Weights of a small transformer language model.
Training: a variant of Muon for these matrices, 12497 steps.
MLP neurons of a small language model. Each row is named by its layer, matrix (gate and up: input weights; down: output weights) and neuron, and shows model dimensions 96-191. Each number is 500 + 50 x the weight over its row's rms, rounded and kept within 0 to 999. Numbers have three digits each. A neuron's up and down rows have the sign that makes its largest values positive.
After each neuron's rows, "fires on" lists the tokens most often at its 100 highest values on Wikipedia text that the model never trained on. A number after a token or word is its count.

L6.gate265:488505572460482560542568419622501508539414495566434554479457607517452587558550518483557499489560459560486496543455547461572500540504466439494440399521590530564478469517447601522500486517489518515607467533511452544507454618540427548468519563476522454519475432527522508496480547506493499453
L6.up265:587500512465536413445528595513492538494475439480488485555405448409476460502573483523487491423462444494636533459504552449501530485566443496550443574487414464539481428553520486493548426516572497534504537559553544569425518526479545459445604522525408424510517531474514556465506588439408494468
L6.down265:492517533495537469445527491563508474428438490477523489555558505562441446524488556449459455535526489428520473404522510498524524598545494456437466476479452487445493514559472421522449533448529528469511432575525470544437527492525568373497497577495409489506536443446512486523464495534479494557
fires on: "|\n" 22, "\n" 17, "s" 10, " |" 8, "p" 8, "1" 7

L10.gate194:536514438458445546547510409580564462489468445389488569417541460419527468558449510566502434567557493501550574539435444478562550466542480556517487473528481515580533512544506591510377485475573475514527468395509470506455455469498451552440576529486592396553489510454466479466470510593532487535
L10.up194:571592502456520541542503414559525512485537472440510528472570511525442459555528498570543476546442553402468501464454480542508470487438579468490504466433553428545512561550444543509474560439492560492527474522590382435496516478500570528407580560485439544524467579540486504440586446500505543485
L10.down194:483536536486442448559473410395457448581466538529537471437554569450502451521499537494526506498424509432548500532447431459498469484555590628531524470494521520527483581478480495525428498472545564523397429505516498579578602631504447498535515596526555568415459502505354470495422570514451457552
fires on: "u" 30, "it" 12, "ri" 8, " qu" 8, "l" 6, "ur" 5

L11.gate128:450516527481521507501593578533505401509472459484486438562494402534498532432501456496495526449445424511442485504487512489537471498502471563441474516405540589503506442550481528430528509554570503500412464549419493459450522477399599506441534504454392584517532478537530508497484453553545547485
L11.up128:522615461614415446485426536483367570521476498478468449522489514589512535483528452488544548527435483497433505484482465476584499577497443608484512542497512532470505578519427536502470491491472499589446495598485538618513537452405494485445550514450507547434513619536451597501528405541529636531
L11.down128:472488499457555472501466564445527523503579475481529544507483569469438488460425514518500516565437600534577475460489442643511523506514513462455556506455528428514479556501437457545487515482382454513518501468471532378494443469623482510415512545532525460534527441536514509454465507473439455503
fires on: "," 25, " as" 19, "ing" 12, "ly" 11, ":" 7, "ike" 6

L8.gate703:506489406477529555382483497466503454537582389473631510468465446489485524509427468477564451566514451556493552448466523503477543502558459534522464466548450419561488448453425560503456499557584511438536493558539483482486503412429503599445452502591516420431528535448452497583495564445499484570
L8.up703:601399483564545519490456538512482507478556517528529454562485437541445480496544482534510384479453486565421453390509441523459509539449456598523480469587502504544595537403451406490534471559453444568487398541508490436544518532537472513477428454571497536519493491509422496497490518467467501441
L8.down703:480505448518486480394440434484485503476541516385556456506407533429602484407554476508585482545512524375489439395429527492550594520536538518469503461430436441539451446513428548494520538484469497581548538520512601506510502520524454514411580498491504477487518449428506421487579482448500474439
fires on: "e" 22, "ide" 15, "ap" 8, "er" 7, "en" 6, "b" 4

L9.gate134:478545506527542502435469529496439406475611485554502451487384493496427391519505449470501438569352493431521462397511569411532494601479420550457485458486499448476473472506424504504548441444503512562503501552492509514487539451502468604529499580563501450447482520509502539486437542576538543464
L9.up134:499501488456527500571532578515508505496475495470563524490516508576496507462471526500451541543516499478412523468553493555468379492460428525450487532565501527509465550445490362520530527553501572586465447594522536478583549447543540507548462556508518555492512473593460444451572640408505598437
L9.down134:446468441575549464604455485481494562439534555503519500498495571477503460471609508439458524403553509448445452495473526548607426531554476572524454460602461404399481493566456396454482506499417492489494478526569573517475551449567478509547509498518483484530487499512408478488556431465559539408
fires on: "or" 24, "er" 20, "en" 15, "it" 8, "ele" 7, "le" 7

L2.gate317:517523520519452462520484502443624439521464480468492429474598519504479472446483605522461472499492497575597406420488529479496425484564444520432584503527557519589518531478511430468494564518484435434502437515517425507467496480514569498505539579546424508461517466572477427509426466416492421559
L2.up317:467476525514442427473508479433565548409441474484463454499564528540482495495439619448521488536479461461477536538467447441393437545517487478517495423592476496483454545516551581392479504546427406477532512520552483543533543478530475397463555525522495427439498510516556468612506458526393525530
L2.down317:537489466513554452532474491457631468500480596568541544487462459556525463413585580441521466483520458515482421507468505472511414465548445512545536460459560481520512479458432445533468489535531501536497523446504460569591547419503464535514544464509518569417558427490539535580414485456433525556
fires on: " rem" 21, "eneral" 18, "al" 15, "ial" 11, "ely" 9, "ill" 8

L8.gate115:486458517436550465499480436500430439511485517518533543557489405460503471466539495547537533418461550427530434423486549505464521441564523542459559563508433557478524516593540465515542516524480466440427494517416454478473419508518539486488480505485493453418511535474509500520413395367463527505
L8.up115:538552508501566462570454438498529502447408531457552487518524487559545571553609536612576484487493532492473539590394475532518365470504481413502577560454532549504511568534519496519549550542519482406427542493499568530518485583499505466434501559518570577515379475527602515518491442487537473503
L8.down115:469586519537429480456437511416496466385449482589488518437429461510492429461550512528419539520525491516386384519527461542421535544486524574459506492468445440513474546474611465411505422580383527478417484403462472555408460471503537503486408552513479523560386549489452491531430547565471433590
fires on: "u" 18, "c" 12, "ion" 10, "if" 9, "ac" 8, "igh" 6

L4.gate87:486545473613494526519413500476451551467539487443398544482537537562535531526567499567463474541524496510434443409479449480494438476529495365476554559442563535556514466514519528441460453470641513609440481458502478497521581495491481481531587533565555562441614479474516459456542521493522603605
L4.up87:472412438517524501547552429437573525485438492437475541481519435543529439490465448483514534538428541464485572537550576523562410470468469430548527549483362507508504533472464444457542525546589570441611502479443480625458550443524491494469565475515438532487597503437510469496508444512531401609
L4.down87:539486508521496513508510533600490529410540430590589557473484528546480550434474536573599572505391460456521504455592498480602514518486482509541513585470482420519514440444547559516458476532532588462540551558565523473510530498409463535466482474541467550489508530528464474552491523473487502482
fires on: " |" 40, "ed" 25, "r" 8, "ing" 4, "al" 4

L8.gate266:495412499549470592551466504564505439458490526543600413593543467551608487436567527554500647446411438528530502485567606552529517563450520533501501528486508546590585463561489450508549522524470452509441415508586505405491537495520426502554575550631518489541511477497444432531467576535568451509
L8.up266:491559571520588445507585568538579493477431496583532595403530476586476472479420489421479470422477480521470518442481463510497421539516464432517416407523591512469466598547511580542571480573484546567484466499491554516451452646481482513562470397522375600495505476572498533510528552415483463530
L8.down266:656521455537497568511491580480458570504478479474533550475553424468471581527398558528573420551469586522422439493463499490601459441555567590519586504486575411549555498504474585523546524487574609545509462458491454478477539526462541467547520502495516496502433447547443589487592573554490515484
fires on: "l" 23, "ed" 20, "ubl" 13, "our" 6, "inn" 4, " |" 4

L6.gate702:520426432580520521481521453511465408438382459443495456552540451483451542420490454518434560571573520509491488444554579526532461508435497496593492517483397535531521459471484504522499411504496554557613503492482440573546498453529510531616509543485580501561425472437456505558493433551440523442
L6.up702:542447414508479501417404520459373609505478417492525479546416480440561484463440498560567450495552482487323527587459539514478469478558488524525514410484473506512591504534479534490604553514521488541531561533521425557498488376482466488532485534508471605554516518407530475575583581509519487485
L6.down702:514466488556427435497558522506502533591576430541473465529544405539517514528535518430574600541493506473608575421557507500484444582558495436574508525498549538513442522495455429419510391431461505512581469486512456572546453443466470561538510529546528517534399468550505512492521432469504572490
fires on: "od" 15, "ou" 12, "le" 11, "ot" 9, "a" 7, "ir" 7

L4.gate211:474499509556482511519551464468557478461568475435639523509561607470486468580527453499435535486529493473540550469558412511488531575483534412382520414558530530537617571523539584569483432502597578441616547530475546547458474539518455507426568463480486507454434507542448511497552625551524505508
L4.up211:523519568562531525582481486598455444439443508487606547515476481504518433527546510358498559531555465449473575491515520516471551522516535478496574530490529406518521460452570554562486545444587540421547534573535461511442593481523482496386534470620516472483395516490370445415504457473491440531
L4.down211:440514576500450477472607606483528488482524564502447475436562433462444367556447480512534432482459473480482514482478477400564539548487543455492438565621479496546565605460379590436625552504576590414537485569524536498491507452554517567472486488448542456533413518515501527448431542445504584578
fires on: "l" 39, "at" 16, "ri" 13, "pe" 10, "is" 7, "ear" 6

L4.gate698:545452590491472558391434533508623479558554485538472412527449392535490507556611474452537461612522386462569554539414485503558487485544543562511489393545533598477522420467480469379549553441497526417511361497498469500498481414601494475431500506459537616465518559515486465537554483422423542592
L4.up698:469439553539513501472528489475510520511606530432462472562455481432447557624506495439425486502519494473493442536472477486586544513493506477508412571563443441427523529482494472412496558472533500517419480542644494424615471488541530504422541548505522520490569554565470593462547436550535467427
L4.down698:603557559558445464507550480565496472465516473499427441487525482505460547571428519469460566479486467485508493629468471573532471513570577513473538503486514560472506496480461365515494498542584482460473464480432380440466475488580574471539374572510442510509474529571499528571523530527547472480
fires on: "p" 13, " spec" 13, "ark" 9, "orm" 9, "ium" 9, "ip" 8

L6.gate165:486478471442523468455591532556413466461523542520477455481476569476456488434484526508476414472590517505523521456608450509499520458554522528532516581525529499524549434459549484472465580552364567562464589555466461584615522446546428502445495528495576636515481459433455449508445516545453603438
L6.up165:588527482526440525528489557531462596518519556621453560527473531525476522616583557547427464483517462460531509458465482531494472519565535478496553466379486527455505520542523488480521469498443508427457523504459471453510450455457582499527519498422515399592555503564417452559508522542464519434
L6.down165:513618439422513509459551467509477558470502441492543455514517476587449502448476600577482444526525547487495566481480555513593542495471495437410507497487565436502562465475540490537469508499525653616559584552597514500543510466514481531507547451392413471541608461452466619551527527506587508495
fires on: "," 38, " and" 32, "-" 8

L8.gate41:539496566503517507605425420541560432465524475524452364468509440497563441384482487570546526504506491491507455532522521470466424435471393510528449511576485498511510517436381510470512599496514471497517535430432543431518495550521523571651465544449502540494531502552556533524492414396590531526
L8.up41:485470523439453479468479503456401441469451560574405506470520459472494559422489587494393596591542543460532493605508487589578529438451602556586508492591438441478491592460438608509541482535564449455503466537535395485536511482482490477446645568595502565453542459573529501533479507523391479446
L8.down41:478521529580428515517489548467581475600475452482557471441493516466486591565585555489516570526465485482583515558444575567525495533481465493464476500475502459450456483550409480570447435495481480561480463480481476457508462518484527538498446429562584553524535457464481427532450475535443497517
fires on: "ent" 14, "ial" 11, "al" 9, "ed" 7, "or" 6, "en" 6

L8.gate326:509516530432592511492507489514463472453544516556452503518507559538494599510556555524491550548565468508437505558574488501583550591564548432510545569531552396382510522535522517412502464476503409467560504544535488527566455547544551491517523552518506509475479466515479503523506362502506527505
L8.up326:517503547521556500385541478570502530447511470484507446404496518558480545615556504593531509512467502571496395455474549521556539494482482456430505618437525510396485436554512373421479493448509516526546541528458428494493376472517490418412482472515558470474469563495554588483471477444602517545
L8.down326:449498571491503496531521507462569448448644516459451507537482611496495521567481540497537505454512509472502477548583552508404561503512542407512529483498483471515492411466526525414443570490498583479563489471526438545465508505381524547442526550515451538551503539557594488397525569534493451449
fires on: ")" 49, "," 29, " he" 7, " (" 4

L2.gate231:453463537533481488443589490518511428397540492553470564458494437445506478519490500532510534498572549540473539405505490434615559531505444504502551543511543537489557544487550376439525495539592440494487491539527574524568519499412457422521517517507576473444557433531556449481506485604477416455
L2.up231:535428571576502418474476514610459525489527452462573524480380421464440388527449472525532543375462473566568534467466437470547446550545555569502523550444440546511535517524426506540468529525444562486476478408521593640441544528537475507536562566541602547501504517448479534437567450514475495510
L2.down231:503498484580486514484517497517406469447536529503494595499529499442492427502468541508530535562453569512522575386567472623492657568538443494481597471551459539519496583432442422420513553518456443496470493436449529555467446532487491525402510481446436449535470410465531478480508476499416444474
fires on: "97" 29, "ly" 15, "-" 14, "ing" 7

L2.gate651:481436586439527515548498566498475576429586484503455519530521531517568531515499617499448509465527521581469551478581509492425518457465478453579572455458526480505592621470483529443446519471520522593622544449577536490520457475503444473548532444546519421459552514556584432477473457484532447450
L2.up651:536526610454473509490400505538520642494419394520471506497584629504525588453416636425517552412444472551444533495450522491513517469419488508507489460638511498573427532475503503541536452547492500522586436466477519520503473499557471475483624426449441397533473376522527566515517468591460527412
L2.down651:532448497560459464500525502522521474420466516460371530574418569566522482464544541444445497495430521451521516549521567489455461543438508452483567453518449496518473537506522525603466410496516466548459487432551493481465552513471536531438609484465465490466563488482562478499417432494452516455
fires on: "arl" 25, "il" 25, "ill" 24, "al" 9, "ment" 9

L6.gate638:541489467445619495465466434544574606544419557531527447533516604550485575440448511578592505537490463569546476538492556493498508589504556511504429419554513525436541423569543454525393483502500455479522519463501482535564517464535537476463388436560424550420595428485453454524588543507546471473
L6.up638:586541514466525496473551473513518535522487518479524507547422478504486420519559469501495497538475623479661528487495576529480509434547503459434437575471490518443651543473463490614503547478433453522511582538595538453535501459504589528570483573456512401529519471545463605383514527467569527499
L6.down638:383490425532498463443583424513598468508582557440480502505539494573566544419545495506563582504497525516440437511420537530449462463524478579455441554492470499543470535486576546560521484492404582567487481419504519541326487523493567573526560483543472574514537571514638545474527498446436594496
fires on: " of" 38, " for" 16, "ate" 9, " as" 6, "o" 6, "ro" 4

L8.gate140:513529495402544501473462465477467462450585481493578487421533484576492531424513461424528501547548529558523529528516580490452505518578458564514539542442590464389558456511507560594433539507429525504433429566548388513454449562451578473482612483516607461425494482548514423478552411543529548451
L8.up140:516618505536444457439519462474541661538576586571464469467501612495526503595481440563600554451566455491480467520516499585471422518474433574460493550484552447554443518506591416504523520487546429564535499526530477566564527542501461511386475408548517524523492492488477496481529493499534486472
L8.down140:457542587536439431496490529429429516484522535517613581528459577492553448628499425522517479470480475470442405476524523472579466507526512442462539525426438527498446528544556521477489492481509528573576536490536472534578510498562552564497476480556450516565400487389599465479476488528516552553
fires on: "," 44, "." 28, " (" 15, " " 11

L6.gate363:524469557532538487571550445383473480493509534490530507560386518521535615533554567456463522633529510493437557500429478438447538483479525465507556480415516529416482500387443435446495513488499565559532480508470578518444481543454512495550414574566489544447510426540598480532481546506485409499
L6.up363:447532550491492523503521518586503408566469531489444458533564447487601511490486487541524487583613541484448435580459521551492483485465507492535534466485423453459549492457527444567534542511554468499437537471528461513522547471496500581603548526455472440383477496553458469400478555555465588406
L6.down363:505536459543540547509517480535487566573534579404527406538552574526555410490495492489498523494532518520499596464465534519539554521483509563541410469471549434541447494560502427485580505456489435525506554550504560547546592545620454468425424500447508480548501508476495453477496433480454536454
fires on: ".\n\n" 87, "." 13

L9.gate461:449463462533530524557651518513477489582477571508531460494502493573524510456425491557477450599455563499531516473556531416482395475377436525557581475489514478535475459492552454550413415589505568479471410553459454467555446506497493598508494512494501476531500441476466458546403573526455470529
L9.up461:481572523480432483547508480423514494488426424436524452448526437512446462507475435443470375521493477517540503481475527485517506571398503540558534458498464544454438509519544505564565399443515482581510524608458472470546461557434499515517495514433413473463536488581470382511480600560591536486
L9.down461:501438531469437401535512505443469434535425519591494370508591490493427480511427529516578523406420446538572473536494477431516455513429341441547476448520430556542486571457468507473451433532531566463426381491504466454415463498533529677434508475629433474500554521510457425478482585502481455558
fires on: " k" 28, "ov" 16, "pl" 15, "ap" 7, "d" 7, " K" 5

L10.gate15:459461493547453497496484484422545446478545544515562478536473587547449473499518520530503605506507539525489538419467524499581469536524425486407580523432432508501486490528610427511489524489542455443458399495456424553442473581443576449452496506578529580480403529482481510517553520524544583470
L10.up15:601526557540594466536482595510602499488558505511539435491477552550509469586567463538444524584536550453520537551555497522480415551549432537517488504486436458477551551513515540365418553560405498527541507604467502509520498501528512582506503479496554529501538559510523419446542600462550477532
L10.down15:494573464493472524599518469508543419549525499539527532629478454565448581480579578415553423487394395479499513536474539470550482518481494487494551587539449428444532454486472625487439508442588433544481494547461430505549490583507476503530468470473531504554417570559417473389469506512504533553
fires on: " (" 40, "ot" 10, " –" 9, ";" 5, ":" 5, "," 4

L10.gate523:560463469472467504486473448492522518547532493483477500411498436599499482465505530551542459526428576479512571399450608497397589473603466495501436451492488558442522464439503551429501508519437461489456466557530505557480569442569540490507547576480522529490454568402446560538454446511540612428
L10.up523:535440535532486474551551457441481550496504560526516503477549510503343464550486395471492499498540542553439496407460515514583489511469452599516513538481504427510488596554512552547441498480519479482557437567520551534497490452519522407637494520551518545615470453445420459394412498535498468533
L10.down523:556608520553461389527474414579499469438519575524546485459474422606562546512504528438581502503577489543522551513494551475436500539547545649474505557509450468419578569367459516511574505559537447457569497535546507467583580576465474623442501554418423537457531535491439519540483430618551519616
fires on: "a" 37, "o" 16, "u" 13, "i" 6, "z" 6

L6.gate508:519483482463480550441551499531445482474482563543452499503473522569455502501583555512431472506539528585503455497584509420489417400475573535578520514543478522513475535444519567498471495574457564554453558468517523478611421502478527461509452522445537525517551556476482526495506438482420531515
L6.up508:515408427485570505574516530449558511546539489587552560584527506455435499496568591413539450474618476577466417484481435574532499540473581535496552505485427455488561560587460520515508485385426498503461535477499556473551609549579523605601528511468513597488479527436477522440567508487456425477
L6.down508:498486549405608599523534535526558561505545469565505497466437528528477542456542562446377498451590483530469449458491536501516583537492491485486486439502521429381540508472499496515579447431532518529515562539510487464623546495542449493409424478454435585493525537513573595532484393548531531496
fires on: "," 24, " (" 16, " " 16, "-" 13, " rem" 13, "–" 13

L6.gate283:480480493527550515452447536586439532460483519576561434537482539419525434431409498448505478488494534520514438511516481524397525522353523563446544394455535515491507373427470467544486384537448532571601532456375482445511519510457454581462536521387493555538469493517414506494509509543521514476
L6.up283:489460629468476537534488494572564485600487523409503428478499483430495451488521531571540523544520555620530419566515498372483531534559429513458536457518505514471516466576482529520511508605570527515512497518516491507464490541498499529390579483535499438502449594494492455518547450536559555557
L6.down283:507479485542502547566541491534483522466458487511617458445579622436441465454470592448471542489488502495474447519453536423524464533524465609433522355411474501615500547438521493450510420485547524517493429455428506479492485527515567520624402499540515392446568426551558481542492440458586512454
fires on: "il" 37, "er" 15, "\n" 9, "in" 5, "all" 5, "en" 5

L4.gate492:489411521497407546480471476470440495466567519341498541490446489454506545505449503454478436538508513548465487502483488557507546548567461492517496436472509513460543544560505519395542466458568438493627533481521456537526620517454470469586534474517523527498462610586463498512489539485515541515
L4.up492:486538492542480431542486473459546460449457547460546402527531437535548528405477408460446461453540530469448604500465520530439458458518518476511498514456471544524449508446592458503496486507543557427598536453481531594416505515421497434487509497477480561484512510598564510492555553521400442498
L4.down492:481499458463522499616454511508514523553493528412483468443469458543475583494501535538500558518503540496557492510501458484532479501461525438460558476553451471527530577443582537461495515516627537438542601547440478564469393505547480488508478495540489545557601532428492482370537538476433529575
fires on: "ed" 16, " for" 16, ":" 14, "n" 12, " On" 10, "ing" 8

L4.gate182:418492581474554437599487454490442510521536514566499537529524375442492491491449515573492465624493535539466452497462502498471563568485484483507603632462538530502530533553505469395566419471405487475626504507429515617460467488594525411435505469467429493521513610504493555455385463467493490545
L4.up182:555607429560506468569422389462503495562489490556618535467578530532434487522472549500521481500516531531474466562507558445439474551469455465552510495463550549584481558570538455522457478521477514439556425487503501518478442406534503448417550478566531505449442589459462572529450525476498516463
L4.down182:472493539440480480575517459527422479496506506498534475495538479458527492480418451567516461503541495442456504504476515449506406466524560500472505521568548526438538440487542549490552432488371478452664510451545417559473465481464558460556433516464490508491470575486428550411449494496547474538
fires on: "c" 17, "u" 16, "ec" 15, "qu" 13, "iz" 11, "ff" 6

L6.gate547:512506533529339422536528559537474461504476501536540516561571482628513641529458571553595545401461506552507533558529438541528557498485490530562507566429523484530470520431572411533533562498475500457517538533533506534484403423509458516438355495426461535482447460560477503499621548461366522495
L6.up547:506522444506492574538471532542500459464502556479512439529592595592595596518534474538524438503498445469475508596511508399532434566484534543419554571549421582605441459531427463507522535584476419541437466478527612484474483463452468545570528498454552592411551421481539479507493536558531544401
L6.down547:465598512500518502607498561480487508470486474460532504502498558411557504424598491491448519486509462472482457590531476434524497532572397503657510454398430541462449543490511465452443562503467500513452501480524546446540446571477534531467453429501480397481468469489504546484540491484482480521
fires on: " of" 29, " as" 25, ":" 19, "ed" 9, "-" 5

L11.gate614:517452490581513546569476571509523498569495488483560578510406431450400526486533391483574608396502510434611537507606426405471565522467532485539504428505437414501537545397550434553455412500547490443558599469436557514458459542511504501463540489442469520487450497543438465495489422427469515511
L11.up614:476471533521557436666501477477489443548525545467516558556467503438554427504501593415574520586484477597544524508550502486487544524466524437448525529482500496498444507545503507486422435446546539341492487582471488546479518534431456549426528469525507453562455477529482550562507579499531568458
L11.down614:512552471438533548447533476519605509539441485462479620450513418491473464448531501485531530436610520447535509553484519423491492492518508574472534442416462436491492398412375521536364425569533524555505529535527585475485476440457502527532498494487369523525561532513574431545531436494522506473
fires on: "-" 14, "\n" 11, " v" 8, "ar" 7, "==" 5, "er" 5

L9.gate433:572515430447557455563506456516445523521421440561567460531411466501498552461434556477541482521488426455491472545477533504591452579436497501477462565464416452539424533598496473532544577479555411495475493449496510427530464523405477443478451560473505476556505474499469559521455560587539499488
L9.up433:444621431543448480521485555557543482406495482506454427448515547577447461494499535503569558497461470547497480503465570488598535510449479565477490578533542456430416537450508474451473431581440481549477509421479559448455505501500523447509457585422401538484576531498510479477476656471468595464
L9.down433:555600521433465528498467502509592508412533482490513502569623539564482550576377523473553454573509543419544485500520483590545393513490584463530488440491498565532509545453419482359482423479445527539529531550508525458423437501475565591450389516537475618462511462559483500529512525486520437489
fires on: ":" 42, "f" 12, "ur" 6, "e" 6, "av" 5, "ike" 4

L8.gate508:460478557438469483507410526466399475396480496504459478560558494607577443536431512486475547520538453629462508491547486533601555481587451445532504469478514536459478542550493503439434488521491398511453467584459530565484508542481602478502495500434493546503374573537483442577547523573553556498
L8.up508:506569587337464378594443545566543586484473532551479444546570413520492473520455464528458567483538513512491523494483501505538615409603463516462531533529428566507478536405531445517455507406458548460396506530459524539475433507565492544522491526457533516565494425536464500405572406574460536533
L8.down508:479518370559483577498499502499536526514561583468437484424580525465487462441446521478515455498505495514554407520424520598341463401453491518568528509486481506542481484470490509572562538552542517461538495470509523580538453407474445528515478498579478469518499584495452527371550469482522494483
fires on: " (" 20, "ing" 16, "ed" 16, "e" 9, "," 6, "ated" 4

L9.gate622:468397534512532561504519417514517505582519532511468445483486600416481437440449536433497465450481508473539518492567568550549458563489532499495423560430595479494443465454570557405477473488505450493463493578484443468501625544528491502559538467592475489468567514499520428503539507565537522650
L9.up622:441520439461475473536529462570455500524571439513537499442518503604510410506505425537494449579525593582446510530410358544540465445510516437511509535523501507626569598518409559492478509516482557484531530413516496520487514528529491537491471420613543477398541471519585423559492480436476506477
L9.down622:512515527475470522460469547427549548502481452505568461454523408524447472536514557552506492466549561457592557534484508554535473535514555461514518468493480513528512623477434482610543608490555504562519473449462463443461444503528505581417454473493532458532450404488552497494535522522502494510
fires on: " " 43, "ed" 12, "c" 4, "1" 4, " |" 4

L6.gate595:468442510491490534505516524473478579495538488490467457497445549536494500476445536444466497497464594483485531366535461468531537523583549472521537540432512463381550566456560512405485502501396445500474562561484493462548481407548500467443517433442525551494468521526407476491495568561487493558
L6.up595:569550474512464479515506541526511609488418517592529537459407464553499542578524629492490527620471519424539510408558459563546586480549584556515536410535541474482518498514563512494425532534496528489518494646400479559477497491544515562527543472545461467503504583450487430600561537560537453456
L6.down595:527491414465515520577533573434561495466530542574518570543552607534467475512476508499485519420517456510498549451546472423507577453402406481501539464532541504483473489504518564562531499449506490527550455523579401519554428481485455531551390561459407497461512422517493539499415463490490562537
fires on: "," 53, "n" 11, "ic" 5, "tern" 5, ":" 4

L4.gate165:586563467480558430400423572512452541494570574542498474577514359521535524484515560413443435441520569451458479476427435566472512408459486505485406482482653494392502542522506501539525536507556569497510517582474519441354495515501479451457521427569510432440549512475471339362548537452497503498
L4.up165:607468476533581536448513485534396516437542452416484489458514505566476529467478556504470500586494481506552435557478598553507500496525484476460494474619498476531589550514462524552515514563558460514451541440509549441533433498488495581509473433442582504489466512444494452457508436402543403469
L4.down165:527468451476464467448499504487433412484610546547542557502459553500493473572511566530552559468532456443511486545389541438507653527535479612477495475430424459538477487452542493460441368486552516518524459459569468551531412456439454480508505508445510544503537522468529500519537469504485462524
fires on: " made" 15, "o" 13, "et" 11, "ut" 9, "ail" 8, "ain" 8

L6.gate233:518488464538526397535440415465516565542487482622521500484608494489567470402499495564466545513531528638480490400537599534453573490568488497495441544441471521515479476477484503526562562467477440436457550569476440540534439486539459476589480446553663528495529483500467474522505483499521539434
L6.up233:526513473552534437580425463452499554532492531490517465539448468442437572501579441403525562467485561539422661504429422535472483643526462521502469439529492540524428539499515586486561532425537457423497610531504517528440490484531467500600507506545479505502463553487475342551469470481457516455
L6.down233:607475451422334542502589448529472509447500453493546505497507532505505513498570437465529471507563417583540559550509515481464493568552459532448519548409461412454548448485519442483530393534600511497482548582481455517507519538499408513486505512546515469464466501579504435538487546466581476548
fires on: "overn" 22, "o" 13, "ot" 7, "a" 6, " of" 6, "ue" 5

L2.gate147:492564501492580558491479513529527552475461468603498459511498563457459496579522585383488519453529498438523520547416456543542505433505403537554441514516478494472489527497496371476531591437545523466569556432485564616398437444487461480400512537361538386514512518503507464424513494404486487460
L2.up147:539590592477616540570523542491531493359463464444485461418514568432490575601541582468570507498476488463485511477460474563460515526502498510547405540552465529554532536478429474508575544540515512591559477447496488484564527519501507503486461453479517361493468531472400462384531538502534510456
L2.down147:557512528443516469611574493425489528488423504491484343406465535397442606570483584531521523379523499404468560464415482567528499509443421576528436504488496446513526412545554570504489493582489531399533545433486514445550390492487487493509498473499546416444502563485521549405516501561417574522
fires on: "ur" 53, "ut" 29, "ain" 11, "ol" 4

L4.gate607:515458531488482462475528573537544478434493618543546485488456546547427658495502443512551480478465389504444492488571414472510543455468517530483566448450521521528448404508604508434492483477372456519541541509438545419531454543679548498436517476366510541474472543465502462502504549472478537456
L4.up607:488520476499499543447464608559404488485549582496450463562470444479485473460454405472465522449442487455552621439461505484453469498537512499553528536664419455556522492478452524456585475456501491448500531502474533426587477500565492467511565383440537571534482529494493496601538477510503463520
L4.down607:524570531493445518536530543567476544466416497468559535600589622407489487493504498547527573478470490547471517501453608403523481526544551495532425553566474517536561422462529546521517461523444511480468475488461525526504508509561476499524480502449430459489590449447527627520437462533522566473
fires on: "ed" 24, ";" 14, "ity" 8, "ation" 5, ":" 5, "ated" 5

L8.gate5:534443492528457518551519478459502528537441478540594505462460449520533509545518520396530423530499504506545537482558502487524496414486471457598608431474425555553490449482552515516476474429450453465455459434534492402544449567469478483468498494459495497555449555579467422517521577505408438521
L8.up5:456528542603481513461533478589431516504426483427472426398534537469502425395558512509367491550485488551475511574492454450523492507433549573534453527519475519556521429587477514512528519534593465477496494500430484510537454448467462499586450473460437528577483512512393474460476482516516510531
L8.down5:566423476593400463480508512428441514525411569518446438407562471563473482536485491481525494587407489572532469545455552403562525508581558441541478528392463434520471507497537477427496584622497543446471554555503503530412494509489528443526542555507491591455514517595574486377488610478446548545
fires on: " T" 42, " K" 18, " H" 7, " P" 5, "t" 4, " k" 4

L10.gate113:576505439542501484486515501477544482454541468518431392511484477470602465395557600479467532508491433502513458545528360484483450541487483540586475498506457445550511512528566499478452498631543468443478539503477551485440398369494494418515428522515572524556565490467509507513572521530490498557
L10.up113:594553528472472548460513449504405516570445457461515436481516481605400418480513550508452510497461485504513505481452527500526490502517429494571456547502428505494536537592554499454456479539512470549514449487489540400480540340527536532478423483494521544484414380505482546505423535477592560526
L10.down113:564464517461549594494504514515579462495498455573421449433419430563476576519518578376510518470600585541484470576590387535452478460594499500555435464542413438570499514444565526537522514437489460492456523437472389518497547436513506482519500509471464590533498543520441505482415556631650473583
fires on: " e" 42, "ail" 12, "ac" 11, "ro" 6, "ut" 4, "-" 4

L11.gate281:426485564464512562498528512548559495463507563591529430551429551587514480496513647451456505478560550480503580482461490480450463458574630497556575542478512515439511487486475487431419427507450448504583459504469515545512530548435487503408453467493465528472517572441597537524453586440468494385
L11.up281:514481484456458529507448491508472475454489484433484599495527504524476598421457399504432487462582444613517483560525429410508536436622540499591503546520452445541437546538582491608546537476507563409446548552583498550440536510421480561484467465460489473512479530500500396424479527579509544513
L11.down281:468462465475489575505510590435436588406447536440501547429444561501542433485548571502486505481431544487570442474487587493506471511459501504448496490564494531488508434479524535448514436557493454533490453572504550555548577433538489610474511600524453525435438493505508502448541521496540472502
fires on: "ed" 34, "." 19, "ing" 5